Weights of a small transformer language model.
Size: width 384, 6 heads of 64.
Architecture: RMSNorm before and after each block, rotary positions, tied embeddings, capped logits.
Training: a variant of Adam for these matrices, 329M tokens, 10026 steps.
MLP neurons of a small language model. Each row is named by its layer, matrix (down: output weights) and neuron, and shows model dimensions 256-383. Each number is 128 + 24 x the weight over its row's rms, rounded and kept within 0 to 255. Numbers have three digits each. A neuron's up and down rows have the sign that makes its largest values positive.
A block is one neuron, or neurons of one layer that tend to fire together. After each block is what it responds to, as a language model described it from the Wikipedia text at the highest values.

L7.down196:118113165097128132129164139130171140107114105112106128107122168132141142152161161157113126132081106121121126104159167142130142097111099134128084131157114141140144155223124137096170151129130111089106125067141109102153105075101155141093113107096153156135155153129138124139115166182089148127126105116127143119132123105089144100155119108158155092105113127107122128106101129099111135194130
L7.down682:093149155128094166156079152179142121119122078120168108105124123134100105138173125156093153131064112149104090108099143170169122160120102149114138149108146141134111109143120150116116142105140154082151160158138095101129084158106144120086128060111103119098127145168130149136142109128097126129107110152144151137135096199135154174141116150145133079115130103150109080143127142109143124149106
First subword piece of a split word, usually a name, starting with R, Ro, ro or Bro, e.g. R|AF, Bro|msgrove, Ro|yston, ro|oms.

L7.down11:096068117129125103152108175123137135150096132128186127150112125169105128134148130171102127132124137099156120143084125123130128145112091126119119131133121145140116153132143113119156128101129138121111110123141152170154116124093128153109109141120107114106088107128136132221101124108101132110154151129146126113088139081140136142110116120138112125138095131142164155107142112157141114130146
L7.down125:144108112136167140117138123134130153084091146121147100135133133143077101115090111172144100161127155133160114122123148120097132080136129140149175138137167113095098113128092142141084114144115124148109102136116107177100119147110136142086103071126120125122140157136118121125112125159167125109098095166103124141139141173109170156151124109137108111149139117145124116147144135134130149108093
The token " to", both as a word-start piece (top, tool, tones, towards) and as a preposition or infinitive marker, plus dashes and minus signs in table cells and track lists.

L12.down219:143111090138172166144108123083051117150130161141139121143159161143123155186114113114144155111158162129132060102113141133115139141168152105149149116132110152106106125142179137113160106138114106117162130114108097122109166149143121078113130149140116138112163106109086112130122173155114129126144109087137135127122131135113122130122114144073111091122139127178158067113138131141097128098122
L12.down292:100136127153141133131140173098121164072153097114148126131139116131078172103117174096113169133085113156128115107088126129139131106093118127107127110149125136137099144201129129096119133128121123145107136099111146126137116114152139105103139112137129073090157159122145146072164092103065147066092172110115179163125111104095114126120174126118155156158109114125093122140124110156096141096143
L12.down445:111142148145123131170115107110134144148136086121099149103133139079155155102134150183163126118187103140152109145099114122087085089103110089121127125139129145134128107091161161150128144126137113136110127120127146120118097084131139117080130128151136144145128125101131171111130094107105145164134145139087149143146168108155087103102158095090125145097145141145100099105117175154095133150166
L12.down639:134144138143108104156113154150144140117108120086168145138132130105111130134144121137145124140126147143156087094131124095129142111129117083097105117091138145096107126092141139101118097155110145143152128130129117166098102122120111127101120148158146104134108152169135180154149145169108116181142146130148118130140140155104118103172136136124097118119079095169150127118152130090106126160115
L12.down671:134100108106110126133114139123129150156128132164136144131138107123171158153135132131157102154158149129098127106125156133154126113111144139142147148111138105139142062165145076135068103139140145145125141125157109164195127128154109142102133124120105162100120127146118127175140130145102153118081106170131130100086156116151137111149120067109142153167148151129111130134163103153126158111124
L12.down894:130189135156153110186097117133117126127155097143153103120137106106154117150120120115125125133090151139140123113072172117148119126123148117107143141103132142120108149172185165091141144129126113159134140158138141165125138122122136107052087117110138109102090103124126110108119137141136081167129155114107108153125130122114106120155143123112110115142123104154171126128156088111149129116116
L12.down947:122145141148120106114125132152111126132162127119164114123083066120160141146132118127121147120130137108139128148123112116147149134162103132127144156165137143144100139112153129152129145126109142170124098122120120121127145140105102113111101142143147131161142178126107140186144126116143115233143186095135145128142157131140096120136136085101097100137091136148187106146135139134101135156117
L12.down982:124109133129154163115116118091093115122132147123138110125117105177121155136106115127110152154102145103084160078148126124089120098143165108087126156107123143150110115133150119149112125129098108115141148141149128120150094116137153127152120136152106122086142090144118138133147132145152137120148107137132131133151139137117142112134105131140124142160109158121125121108136148170166134153095
Mostly a bare space token split off before a noun after the/and/of (the human, oil and gas), plus mid-word pieces in Latin names (Nectur-us) or ma in mare/mater.

L7.down638:086157146118175143132140085108169113128140132111131113123110138111130117156156106127141088087135143125075117108114144111131135137154110118133106157154145162169104130187096120089122142112131144141106097115135177097141168147152128133117092103166138109113112140127121143134133140104128124108104120174108167166122068123113127123131148178118112115123119134158095131121121118105142159138137
L7.down970:122150169115131157131109125112174104135149136140108136105156139103121150121139138117121094139097119157133110127121127117107156136099163106129133154092109123117110090205122142120115145153138133146134093156171126097112123146131146135134107151152107170118117112129111146146145155112130111090123154147090155159072131129121143117134114223135103130127142114132115145145152119153145133152102
Inflectional endings (-ed, -s, -ing) that finish the main verb of a sentence, mostly in news and biographies, as in acquired, won, encountered.

L12.down61:095162134118136161164101109147099164104135110131145148113121103137127147111093150139116151108104155111123141118114116165105139109150138119138134138107131149129146144129120141118167080118099132172131121119115144132144118136128125110133120134136148108127169130136151158138186098142135119100144137100129122106166088099136163118116101077138121124097118100151107122132169159128152122136131
L12.down201:139100132117116136117142094149103086145117136131108103142161096117159124119117155111103145152065160082118153148102108116137098137138158108128158138103130154122127131107132136124140113097094135169120125130204111143121138102135143113113116085128124097127084109117139101103147169135165156116073146125144119139139140162120170176165138163102180108159086138113133118196112131120150121136129
L12.down232:167130122120153135119165100117091075117117099129158124136098102126155156151098116101156106090188160155167137145101116114115094145107102119141131104161139132147123127091131082153137147118121123139133164098154076134112139095127168169122129108177102142157142125106149102144144096132179074129131090124125166160134148134115092133068111100093126138118098121092134130144130107113126094122133
L12.down321:165126063116113085169171139103064143097152128083155139102135135142151102146154123131107119147075154104123154141117161140145131119102085150098117152115102106123129121141130129159099133121122114174088133052176087147150158146127154119157167142134132101122115121165093140127148138128129118124127126094132135132114117127128153129097138134122153131133125131119161137128151116116104106183140
L12.down342:172154138093150137138104111128099134078144132148153122138114069135183120133127059096174118105140124078115129120114139097163163130147121130128084159110168146128150135121118134123120147159134065121144134165109170153147100102109095127153133132140151157174143132155177158175169134137134120124106157137127133142136116130113091117150088104147121106116134114132139110109114097162122124124136
L12.down363:127174103108079114099088116119120145126141112137121185154099147113126187130170158156152133101109133157099067123128120136139107150119113124125097143124079107135136161176118127128175171147158128202065137096136106107140144103137144136122067146110095112119124090108068122111153111142084119146107139102156143099110130153118112152124134115133157113175142126135103125150122127101135070096113
L12.down815:112130119104110174158114099113131148114114134118097137098115152118140138159139121124137140133132103123135145130124151113126138128126121127203170107114128120207162131123180131130110130083122146118138123106104096094145121137108127106134103117143123132100100135139121124166122157157118109121115145114114118125117120068159119136149164148093141122117136082118136116161114123107122136131139
L12.down923:139173142120108092112140164127068123118130098092117162111072112132135124114129138144133115134140157121127167145169125103128130130080126104084128076121086145159145152146089117121158143147128109117128142079122112127107161143145113152154118141129125146163159130069164113087170123139101155099149151139162123126139194136122162147116106135145102172084130112132148134157136177121131162074099
Word-internal pieces inside rare or split words, often names, taxa or chemistry terms (thrombo-cy-tosis, dimeth-y-lamine, Cy-c-ling), plus em-dash cells in tables.

L7.down704:143123109097142164107088075157083097100125140146119121140110099137155151118113156159151136099118152173129124118117131117145096161104125103143133112111118111157136120163099142132131120152132149186139126140150113131139108134131110111145090112133155118084126181136155157134131147138111181143133100142161095131142132100178143124090098154092082155134154136128184121140174139106202144121099
L7.down862:155115114088095154085068121137132121149125172143071120175130128138140125108077148148165128108153107153156125122087108116142127166060109102079120089161183112109159138127101142094142114132139169167140133118098131146120105135132154132116094133141146115059115153119148138124115124112137172121153108156136127124160136090138143128128105148121100140108177145149141137120133106090160117099130
The first line break after a finished paragraph or list line, usually after a final period, followed by a blank line, heading, list dash or table row.

L12.down20:144171115103141115134088104171143138132146099126105129116124132123113107117122134147132152108156136104097091115128154129123109130130092056124135112138143132091141152181144141115086134144101116147175133122138120107115135082168127123102144105165129103095125107148119156107152174115129189125107097149125148127134098173127119173131141148109153097145150122085192140129143079148144118164122
L12.down275:137146109115121142118137185107147146113119149110120085120134149124117162130094102143134148125133102122135106132130075100140110137131121107145140162098105144150113174255151107164136136153104124164150119093166146150094094138151111144116144162141115138118114110110118165167116137180121162107131122127095137123134178133093142109121135124123131093141125151127151104206090119126122123133116
L12.down320:158126138145148133106164171115164078102114140167115133127142110124128106126146131110128104120159146146152119130157158137104136142133145121145143119129134136142149100104101122125113157128173144111122151124138102145162159152135123126148101144104136147120152146072111142095129142126144116158136116107128123118136084144128139157103150147134098152100116124113106200074155101120106153172101
L12.down323:137101121090093142086131088128125105093130090106181127112126146128125111128103150167109131146164088156177081115126154114129100123131144140153202147107116109102116170183133129141128139140135110129178144122168127090129132104156148086111110121130141128119150160129160154143124175114147125117101167153130148162110162122106146131136127111113135137124136116100159119112149127149137157112123
L12.down444:130103133179123126145136141129120113108110099101118108145146172100088127138164168105123170116132140132116113089115125129118075106104108113163163139139147116159177120164154101142153139089085155141158128156134125190120149114140148147092104093125102122135136114133154108122118100162124123109177123166119142175161135089152131194138109119129117135103128128146162153165144145130122124121128
L12.down452:152074135144119099094157104087110128076124119139112110100103110098149148132119152114107161141164148148091108145154099136121119145131138174142179122125096110130164126177139112122126133127107118152172159163134125157146147124134127189111131137105102134142125120110096134114112113128131158087112094120139137126151136120175106125167112162130116136128079158117078137118138146122120169166124
L12.down579:150100150137112117150113144140179118159154124134165077189112103095168144147104135109141090104190137120153149092105114100096103118127128150166122140122162159092125143097158151140120111102162155156129144166097117127189137127128094121138076118132125174150159135120104144120137178139094123136122171114068096131139117154102139133155130117133111111114140169137141142139143127087108106148122
L12.down793:117152106097069125151151137128134093110133103155149150129116103098121093152128170134195154134129117114165156137122112105138127108136110090151148149120104129093141135097142135132093132140138148164153145152057109162131146114108138141127161138106126139152141174081128111121131128134137151100142143155101111095123131145160090134099129153133127151137108170163096132127117146140163120136085
Word-final plural endings split off as separate tokens, such as -s, -es, -ies in families, sponges, users, with weaker hits on -ly and Yes in tables.

L5.down225:126077122112124149112152086142149159100175136107128143147124121114120135136128121152128135098116104127184142130118122081136157139123151098101136124061106139110123117174128145154112107170086167128175126139123122150120105143129106137118158130105135104116107144090147139129103093150122109156188100202150141086210073139150143160118095128102100102138112136173062132109122152131144152167116
L5.down347:117141158161181089101086125170142111102166157126184125107182074121155135121124128145165124142131095159146131184128115167128138091135164127156136131162118141138104137135149128160109151114117159161146115186108099103141130158119129197091123121130104153131114135137142143095129156148139140195121109161093134134163120113131121125142113143087128156139132166163114119054105117132130106147105
L5.down750:079089161125150147163096114127115133107131165130103131125136109179133135108162089129136078157139099109094151139132129123151091121094129138131116093131093115147140129122113118141123159165140102156162072119116174178140085160133163129135123118078115102108139117101111073138124135102138118099144148083116090151125128179142131192121144152095126131129134137110113113092135134113183093112138
L5.down1017:113114125103150147176159113136117151119131140124149074101100130173113138119168118156144157161095080150168117150114173130077115108116128139140136144128181129123110099118123137133138125144120153113111117126119128142119139109106141135117146131136167152151148177135104113147115142128143140117075136166129153106150169100152108150135112110142100099119176150116067099138099117180111113109105
Word-initial pieces that look like articles or short words but begin a longer word, such as a|go, an|alysis, a|verage, the|n, plus other mid-word fragments like ba|tt|alion and K|r|ishna.

L12.down134:114082143162139149137131163143073123140142119099161099131101106119107130157122121141130122118126100151134129117111146148119120141116145113127095151146138133117123134108162104147135131198138101092183141126195129172127139162140143098101149120136124102108132134153111130138140159090121142140110178127107119171096089118115141084100137130072145154147156103104165136142158129107137146092146
L12.down194:138158177118116141131128140111141188141121134128110064149148083108104146193164107108090125137153133077142129109126123154124137109139091113155128126137125103120161158097184124105099125141119127117163113119104160139139113124156088162159141123133138145121084129163116189106144122152121144137119132115168136121156088134120144128154165149129131117121123134160088136149158112090177148094142
L12.down202:133147154110149112102133125133119141139135104147147123182122105102109105105145148135138169090144162111165129110110116114141140136122141106065122114106120114153091090140148123109162145161143126164095111120085113127112107145156156099169150143109113115168171135136125089150099180123125085139135131098115104174149116152063157106133089165110110132122166127095140094122142163138109144111169
L12.down377:131124154164135156146144140128141129131094137117135099139104116175119098132141119137149147093137120135131151126153124110165106091158115135103106128178126137130135159096176123088113108149132132134141100141100130167121109083105146155149129138105156103140120090139112103146085122120070134092150122161157117149099110131162149080139093108159149153112142125096096089136166090154104091125127
L12.down472:141141099162051166190127172166143128120120146086123106134090165147137135144148121140154132082130145109158129137112104167144110155145140106122133141172092142132134103137103133148158102109153108116132179123164126134133142106149109124107075110144123151148137180115096137144155127124135136104124132190092130145133113127109166137114166141123072105127102095117172115101091210110151132108150
L12.down545:114111100136100162159148120113105126115146105099132139116156109142130099114105122114112115148133107075092151106119101146124139142119130152182145155143120067159148058085159107131130080119141179111144137142162098092126192084132140119098140096129115110083093121153118141166162114122112144110122153150144158133113141121113111109117127146100136145128120173109085110104125149133117098150145
L12.down696:137113122140161128148167154123132106135114116109107110145183112125143121131107101098120121146128145160137135086119119095121100127125132106152098124142121160130152092121146121108181100186157124111107138142105138153080131149110121118130139097084175154109120157110183139121123144124119144138100127106137150162110111095113149138125120091146112107148123149126117145115133099142108175128127
L12.down1023:130105123130148142133088116158145135117133132116110154112096146104110127136122147123104120157128120152147093106118119127150092090117094164140136110083117106116133132057120141146122129124110136141115124132147142152137164133169136147122111111134140141142178122122113155091061087137101098155121148135110124157142176132147147144137154146152101128156118137155086093145149134160102158138133
Early or middle pieces of multi-token surnames and place names, plus number starts in dates and coordinates, e.g. Go(urdou), Th(o)mpson, 87 after N.

L7.down263:115108119155099165090151093131134142131135129095149141123141101091110119141137122126108125154134108114110139120210089096130147132118138132091136116143146108108105118156167128151133135122109119120090099142090143094151142128163124122116122116152154111103166136109123138181117129155105166160149133109179122138130115164150119122093133107071122138136110167167197137099154130128106103156150
L7.down591:148113157110137109108133158168117154102129131088108107115097112137103140186122112109078155130165157110157154110148156103140149102113128114108127101120107125080164135151145123149139109099107122161117114109161126127107156136101108097118141124136094118123142108122136120097112193094151128158110151122153165118153127091178138107120123120095121136164110139107151117125119132118118147127159
Plural "s" split off as its own token after a noun stem, especially -ant/-ent/-al words, e.g. inhabitant-s, animal-s, subunit-s, opponent-s.

L5.down370:076134116129100135142152177123114121140112163108109090100107088127101097129113129086114118130136140136115103138128163115147095063158131112158150152113125125129087118124157137122124151160152000139097096131118092133137146125128145130128139125132125152125131132114131129156118122087074075141142135119130151129116156129147093108075143116144191104153120170153036136148145107088117151174122
L5.down396:132153109137079131141183142117081112139140134135151107140153120118122149082151136102098121131160144182121118122128162138135125080152106133137133169094122167150091126088180133134133142145120065115125120135133104123121123121120134092116122128117113120137131146129138129117163115083073100116130117129130163133138118157130163128114137098125122132137116131144026107130132118144097156118127
L5.down608:091141148095122118165140115120102104145104126127153145137119174153127086153086122139124127158140162113128146116142106125117167118142132124113145110128127125126153168125120127139160165148096118141098122165089117135103094108079133107132084117123107092149140145056112144144090116136132083129109135105100166091098141152134120111129159124155112130138142109100135101172103119120109134157162
L5.down813:135116100123095088127123107117101115087164121091153140108175131123112117131154087099110154143126117129107116130132152176122121116189129158144111130150109114107103098116105081163137081126127131137160119127111152166119135114126158088146147097102077127147143132114111120105123090144141083147133091130154154101110116101144122166067142128130094143132112144146050119104161152169097155155115
Four-digit year tokens that close a date, right after a month or day, such as February 2011 or 17 August 2006; sometimes also bare space tokens.

L5.down795:120136123140158114084193090129132142125117106134150094117085123097121134142128105130109095159121123137137127141102129146121193119125113140144120101144148142114089144106110162164104128128138144132149138141152085137134122133121057137127157129136050154151117161146163179123112150141137079143115136117116113132143153122117097153100124127134117136179139084111123122140140083188138172118148
L5.down823:132124133162094144091125164150153120103124155155140150134093128172155117114151088081174098133133103122120128087121102171122084129105112112127127142151100127112150137164113128114172112137139171133098120084159116112155132108138138107114125136133139126133139134148105141135135146095135144123178082128130091165138135146105125120080132144126163137101101145125041149146169127171130151136128
L5.down898:149150137130146147105147123163132129112126093119143135132137167135106150121093150128086116096114126127106111079116094099165137177088124094140135177126082134159127101160108116142121087120105133117130139133099133107058156095125118109133120125185103126135105171135155146095135122099127162172115109121135149087129108122097126138092095081123145108123124160124082087148122139150104122118154
L5.down994:121105102138138109131169104159103108156133107121151145107111124116097122097143145090122127155145117114143115161095109123129111133125152113142158115117127163115126121169177115127132113104125152143154144098169121161099143151149106160070134142123130132141133111103151123119135150139140135108161160111155114138126114155123137140133151093123168115079152122114034138134207104125169141144123
First word-piece of a word split into several tokens, mostly proper names in lists or tables, e.g. Ga(lerius), K(ennedy), Sa(vannah).

L12.down42:121174104128115153139117073100100135138110128177117126093163118147137147103121096095134128151155123118117153094109091109105156126120121135142119134131114131150081119111085129178124134092139096118125152148106099113161123097121100105113159159140088145123142126110166097157121138115144134118129096084121131126179094113108100105163140156154150157109143169158106136165117090193146122126120
L12.down52:097131137149121118133070143148142085126140132110140121117116114117097123124182145144150113151117111132116133155168127117184141120111085151168140064145121100144123110167127131110175106134111110117117172122153113136112108128103096132139130112135116164124169158122130143147107118099108108109101108116166110081061075127120163145119128159122184135142101093118093125125122127136072144117134
L12.down188:160103146139132146120092101121118130124110166065116103153147129147119114126138169135152130098091173128084136161106131147135124090117135155097110144179125182104125123153156156134122110141129121171174123147128148110160164136172121176141115092154153125121130136135125123140130158104100123156099113117139136124100165132106122127126131137151125134151122183107108098093102166156104158097130
L12.down386:129096150144109121161095104153124139123126124128160174164127110074113137110110136165107103136090117129110132093158127140184138170128116130160142120077066157085099136089138131144140128138077090111145113138113171150130093130131111106125126079132134179173100092076148136129174099089136165140126111153124149094137176112172134125116103187132082160109100121151136100136125149130105110112117
L12.down435:110170150112083151108092131120122141126095151120119107090124093108143067129139140121140142180098143137084164171101102162125130107137128113119135114136132147083116117147126148129125148105165130158102130094084097122117161137159109148113132120131150088133099165093115141122132110076100109145091151140155146112116123163135150097143139100157121156136128167125097165128107077137127113120188
L12.down454:077118124138108118097148151143138120142163119151164097120123109080105173157123129157146144101096138175107157131102132138118114172116119127181090096156144141156156116119132089100120154127134168120140147145147124142109092134088136138138143149111141094125130144092117106105103119108118137110110177116136136141079128188178122109121115137110127117137151154169131145146118119131150120107141
L12.down727:157107100125117152131128122127118075156139134099110125132107139106140111121115140116103117117158137132133104140127110093169130077190141126117145111107134139107149090198140128091105080135115132103112136129112093153097148104135118140107171094122146126148142121116175147179111171121140122119140122108111172174139192106072170063156142096121158118135101154095151150083143116106116114118120
L12.down956:093114133108140140124148099154155143078136069151111115122141102146113120148172122093153121180106171147091099106124123143114124149135145150146139115119159148109123153193128143114165140121138112143075083100134119138151149140114114178125101131137169102127111113112137136113161145144082133107121100089107090139080138135121093129142111145100084138118130127134111165140155147121086147177151
Line breaks ending "- Field: value" lines in infobox-style lists, e.g. "Type: Railway Platform", "License: Public Domain"; also digits and fragments inside tables.

L12.down94:149139151161181151136138176128124123146156169144118141158145148112151153122125136161125117100132123112123129118170138156128105092121089124135123116122129118124125107157163096112095156129143118128098067124127153135187130127154114154114139101111167113053106153150100145142134189144129108144094069165132132100140174132127086138121123095140109150173104129150137138146100144119126121128083
L12.down131:122127128141117145133127126136103075127167105145133160122144129133119128129128134094147137127110111145151133137139135140119094127101123090176139122127107138093140115063146165117089060133125151127138130133149119099113104135110080130108136084149121094141107146135129125101091133144126190138157125118168075089092147129153104162151164133130146129155128086082124132150156112118106095096096
L12.down245:118127105112131110136129128136118144111100128178127154059155139103120114143136096125128096143130173136088137113082111123165073149145146124153135106123119180128056187118120132108119101142140122111111139101156146115095103106089140135151156124159129134122102124156114126136166117120156159157160121108140148154157118158109142118124141156130082160203096149104123136112079151120152098135152
L12.down631:170084161156144155136155128157124129135122141129156123103099100157097126147155106095106118146153101145147159130120118126160172107115128111099126113136115130129133160160163106138158124101110099137124128196137119147131108147108106145130150131173119123133147095102146113132100124131166093140148140110100136132165117131146153137136092073166099058146113136119133117161137096136125137143157
L12.down690:151146155137141102117119121109161075102121052124110132147141129118098158139144168119103088155083125140093148127122129145154118110172183154079100103118143101148125098128112143147121172150118110117102113137078126113156151082123116140098143114107067082119110135135139156170167114119143096097153145129166103134072147129084116112130121111137137181152088125096139124122111139117140163126125
L12.down948:101130121125096129108124131133133163099167124149112178114089134116100115123157119099131190135128135133144089165123122133151136113118155105118135173115128145122091134108140126137117134078133133147116094128102171143110105169135139141161142138180133094162127134139084110084144119152090136114165112112110091138136129146112088125158104142109069084136115088144093136109134124142105122162122
L12.down991:137174147124147113129099132116128129131170145143063155145138188184148128131168128134119138130122127099131118105120089136159121133098161146143124126096192107083147114077139160154140162111112132102135134151162124143118129071113172110156111154114177170126117116129130119077138099116154094128149142108147140124179132186168125132125141165158099104071147091131114129108115140112135131108143
L12.down1010:105133163111103137157118112167119154090162074123116175187111144152077103136114126088145141132114140087144179110139149112100115112113157139138094138172165134091143159150134136116148139118150125123127115151171123145104146158152150117133108116144174098106139131172107147101119103121152136131124133083159120138164121110101133142128134157126118095130152116167118104118149112134147154087106
The token an, either the article an before vowel-initial words or the first piece of words like animator, anyway, Annenberg, analysis.

L7.down670:100113139095133153143123112155124125131082114130112085134112175100115108126151127112150121108147109166124099148148135109116107125196125171089113156137082056142144107078082117128081155166118162115121174121160113111151095108134195181130155076120135146088146177154148128136110116133150132151105165083122127133088117134105097147134116203179125129121097123136138140118184089143104150161137
L7.down954:120133189132118112145134136144113144159123105138167065139094125102144100154146089100132174097130136123091154096151097142120145114125141133136120136128136142141144107166134154112111132138170168159148170128140132172130116140179083098164126164164104143147208119176094153112129115133145148131150097168167134148109114094138132087168155152130137080176100171154142147104134140128126132108143
Short first fragments of words broken into pieces, mostly a lone p starting words like phyllodes, pigmented, plasma, piano; rarely d or m.

L5.down76:156097089160129089126146153149170143131142137128155135102090150129133182122102176096134133133159126160175118159174076133128092127099150151177141125125156104173097135143117122101102137162173094134114133123139087132127159154106121157116154105146161132158163187137142129166135150116146110146120151130127121109166141109087145127141110135096129145115087137152013132151106115118133139115135
L5.down199:119138134146154108164139190115124140139139121110142124104146142128141111062145145125101142113139098105122107112106165095112106099150076147164148135114146129126107111151144108090146176113154020125176106118117085124168139160155129095108098152133086128085157127135107139136122129134124143148095085126117163154124138141108151145137107096147170127127127121126059105107122132110161145163133
L5.down303:124136123121126076147162147136106134157168157188113098073105127160137150113181133164120112124136155130155130081160165174166106170124135151108100121137124127100108135148112134096177135149106125096128113089146146153090115078137124136146107141138171149135149168114146168118073098108132104116130126083148127131128130129126110110126107121170131153118116100187097119131143105104103100153144
L5.down875:159156133168139104151183132112162122135130158132175124127119082153125132126141135096110137117143121153148142143149128116098100128110154140152122160123144148121132156143139116108114125136140078112105078145128119123143130146103114139149140153100155144129150155131153142134126109092119136139161109136119159120133148135115150112158076127120152131122089130149000117131126133117165108144140
Empty or placeholder cells in pipe-delimited Wikipedia tables, mostly a space or dash right after a pipe, as in | Majority | |.

L12.down34:192176139152149131131149130154131100128130124114094081137147142121130127117149123143129094122175130144094133148137121132145133127138162135159111113144169127151171106087135147095113139140120141097118117115110118146141115186135146150146134147144169161114134108107119130144146139134141089145128186146118101111136082119105157122088089106129148182103095117119142089097162137129110149121159
L12.down148:120114136162141111195137139148132068146123131140130105122113171116068147131132145126082163185107152124156135130109102174124143101084151132114109123138106122172110144180117106110114116130111127113114104126186110143108104076131132094152120117106151154123131141112129126110120143145127121097122151104129098179095157133095122093167119100119124131107130157098099075092119131142078124115160
L12.down175:110108096137096144119135114155140116116158109133143198142112168116133115138112141105142103132139149122191148147145141119148147116113139120108141122168114120124114110136114156119126130091069148103098125165161132105120142131149112083128108106136136136185120120106106116135136161080149116142127099158062118093154127116110119144128155150119098099086135117139136118109153133132104089112166
L12.down181:097131147133070110134119112103083105113174096106093134164115098097182090135124111135109130155121148124105125152132156068108102132129074145126148107134126147118078130147128154168109118113107103092145152153144135123166151162141124151086126119119155133163162135159126130098138127147135126125164109128154129155149127146113108125112132160100128109150123150167124130107151124151107123141115
L12.down296:137165076099143159108126142159126096144128111133137129117175111126139127159171115112139108113083195151161139126133140136147115118095167122138163091122115167110116129165129166094132116153151103133131154123134129150169152150142155115129153134123133140131110112128127151156159115079167115130122159142100131175106111152123123130133134123113070176089124142055182121123086113139096096096143
L12.down376:145113156145140131125102148105113145126153110121136128110143162125114096145143090142151128160162086139123144131152097135139125107132140073103097145133133123163147168236160106119122137104189129151126117136124141136098123127118128145137161114125106158143152131095097148083117104165109096104151158116162152145090116095103127102101093088124125108104142145122129109149115144120118122107154
L12.down443:092089148137159112110155103115085146145133094153118086128129121162079123174109097112155167137095157138110098118099131148132123126115136169132129110135106138169111120163168121125117165058111106137089125115108118101135120093099122138115117122113169088132087106132140104125160103101127148164131079134117138148129123150146134149105095138099123094122108152068120096139106131154107165112142
L12.down842:141087141143149149104153118095123102092100096137131092092109129169128113126130115120111137138156107126114127096164110124120144100120114134129142142144151150160106114209130140133122171103111125158112114127178123132151184122117137125189118108076111095147112134169135101069108104094114149120103162113150139140178094120147147128168107142149155143156094098171117142089136112165138104136082
Fires on the piece that completes a verb stem, often split mid-word, after "to", "has" or "can", e.g. dra-w, se-nd, deli-ver, pro-duc.